{
  "head_dim": 64,
  "norm": "layernorm",
  "norm_eps": 1e-05,
  "positions": "rope",
  "rope_fraction": 1.0,
  "beta1": 0.9,
  "weight_decay": 0.011,
  "train_tokens": 143100000,
  "steps": 6307
}
MLP neurons of a small language model. Each row is named by its layer, matrix (up: input weights) and neuron, and shows model dimensions 48-143. Each number is 128 + 32 x the weight over its row's rms, rounded and kept within 0 to 255. Numbers have three digits each.
After each neuron's rows, "fires on" lists the tokens most often at its 100 highest values on Wikipedia text that the model never trained on.

L3.up327:104148088080194150073159193116104121073128082166185140115112070106162139122108110138163132116113128156062119184113078150108150115124083110090138085119129171127168126101095121110151163098206116129213116065127112126152118121099162131051116144161149158084132109084130074138129104116154099131
fires on: "s", "ed"

L3.up223:131176123090142098094105159142205153163151154080039110178088096176141122143131133166053142123089087153125108145090174110127132109177137135168139050151136126120172112104085134170105130148168149136107169137174151193151066128141176141085086131050117135133131165118092079110126142125101103112
fires on: "t", "b", "4", "ip", "1", "i"

L3.up663:126165117099155050117078100137143148149182138128102127138092129125112092131135135143153127074083127090087125094158110140152121195083070112132072139131070169188085094152104082173111138160104141118159106078196112118155146063131134182135193128139096139111142168121105157114143121073103128155
fires on: "ow", "av", "u", "in", "ot", "od"

L3.up676:149133118165187110115203168131139097120144160128115131109099128102113158093156133135129130129105122121113157160096131125139072124158160170079139124112157140111153119136064227128076216146128066178159159174192117102157150084061083123029164157107060170134119075106105108122151160114123085093
fires on: "ch", "c", "h", "b", "t"

L3.up311:069087127160139084064150116149154153136112178139148099129091141128084159115131107077119093117148158113094102114147090114196133152071097122106098173131105079169141099149147102122097164162139144116119143156152062131168143201113153161142147079122107128121133041133130146099196181053108127118
fires on: "oc", "ic", "ol", "ow", "en"

L3.up100:128105107136154134121165111139102086161085139116121150145070114114132082124097160143118113156104132119142140103110111111160120140110152127157150060177111200111098171117106125178157094174139197087118186115105155124098188163085096150152140130145115182167138156147148172110096094073174102142
fires on: "ic", "ig", "n", "ard", "e", "l"

L3.up261:079063141121178131163154084099143167117129080123142189163151080155123152092176076055152138085123127177165119160173128116183160135174100086132124132094133086171128159159116104112131086071184082148156144170159069131175148139126134121123097125088113138109107112107162131101146127103151147211
fires on: "op", "p", "ab", "et", "z", "og"

L3.up531:057130167126144094154183186085188152150163126158134171133129199183081181068110154151131121130129152115119101156145121053122138163162188144141139182120124111099099061097152114152169132143174199157155146117140144121140147115088082071123106135154101170113145065116110124134080140103127122163
fires on: "h", "n", "en", "th", "ut", "c"

L3.up149:100175105143076089117136178085075145102122142157135129132137146130164156113148151104098102105087135156084126140139140065087148147088148102122146116143159118173071118161122086121089096115066159162156144101088136140100104089147185167123204177095133150081114143114153102129114165137146137167
fires on: "ter", ":", "on", "ard", "ate"

L3.up443:115079202097164056104199108082100152110163130150145148079172160141196125112135084131069104148113128150227109155146100113094093124086193128155108137083102130117088159073100095162100120109147096133073070113159123125122147150104129094132103088090128095093138144175195151085179114095135065175
fires on: "d", "m", "z", "and", "ain"

L3.up13:072099084086170043114119103158174132096095067099129169124174139116149110160091109135149094135130142175152165150144125129163151192152111097149181093143118157076103149134113145126106095172119120078097159077118086169165127105078161191110123110130123176046156165138172122119142145112188118102
fires on: "e", "il", "ic", "a"

L3.up541:158164154111166142116134210131145099081137140155124115120169084193133091135157137149080145150127098069132159104122134151070076107121184141044129081114163112178102126134149144127146159176155099129152181143127173116096116166056180101113105142153135122024152107093143119130119133142113110195
fires on: "ing", "ed"

L3.up24:119144118167125117135097149136122159053142173158076179106122162117130123126106138146094067151132143146147139147121128118123143137130131066124140152105135157179151144135088164095063155151107161120145170191179094060095115074179113131121120125108093105209084168119132177145173069094181128131
fires on: "id", "ry", "ate", "oc", "ri", "v"

L3.up722:098174100161221131159135177163128163130092156173083049149118168171090130143138147178182145139090133122073090110121113149133102100072087094103100146121083050137151166128101172125186108119111173106141103096104126140115138114152115114110122125144149131188144165126154107108124091092090156134
fires on: "en", "av", "ac", "end", "k", "ow"

L3.up558:134084171084194067069119091174117159132142099146137117109159147115151073063083135109157144149120126148103103097112140203175081129071135178123156178118103120108128126070104136117162159075133139130118158147130169086157168142111198140117165142153067141111129116102143116087113175102133127165
fires on: "ial", "d", "s", "ol", "ter", "ain"

L3.up88:140128125126139107180137174073120145133153184126140087106173075115092167083105135153136141168153113083119116149134081105160147189102120177155149030136130080117116123190116122138150069109115127127129146205191140101061168068073151076090197170200165142063096112172149141158116142104161141125
fires on: "in", "on", "ions", "ed"

L3.up362:140149076112122175110127128115105089172182144130111194117126096148093128120158132111148139086145094145167083133149103114074142154132148126145097149110120102082135120174172090143087191141103102133102103130125163064138156166117072126088074103120156173118123174110165030104091145143161152113
fires on: "p", "ust", "g", "ent", "ing"

L3.up540:109193126169118182104090134157116130120145148168141100098076096136121093140157086161171184133106132106168113100162149141152043132105151121160092046087186105128088101151123208173116137091115146088141147138131126098122120142111091114081092137124145141118167146108088139173143161144148099212
fires on: ")", "ation", "ing", "a", "y"

L3.up350:063218124121112115166136149108142139122148111091193105156108121122118123182115158127142090114160077119151100133075099098087120110107148159121184104146165126078107111139103160136100119148155161082130162123112112082110102089121146125113121103144116090061169092109143108107075185193120105100
fires on: "ter", "on", "th", "im", "ound", "ed"

L3.up498:168101116116148109104190066150169087128125144105171139122155094157146118091108103115158099065125119196119087125102141113136134119149082122107179089158109093080123137125079138063178167149064098137141181138188129122146100172145098160106106094124156161151068153120169153176071130057202133162
fires on: "ent", "our", "it", "est", "g", "n"

L3.up54:113087096095078143105144068105145144115020211098137161112124116159094124083132113164122103150173134087101144118190072139128128139138107128118159143148125102083194166139111043117104104131162098097143115211124122110174044079095131128158131076178124163123152187167135177134140069117187117122
fires on: " \"", "'", "e", "ic", "\""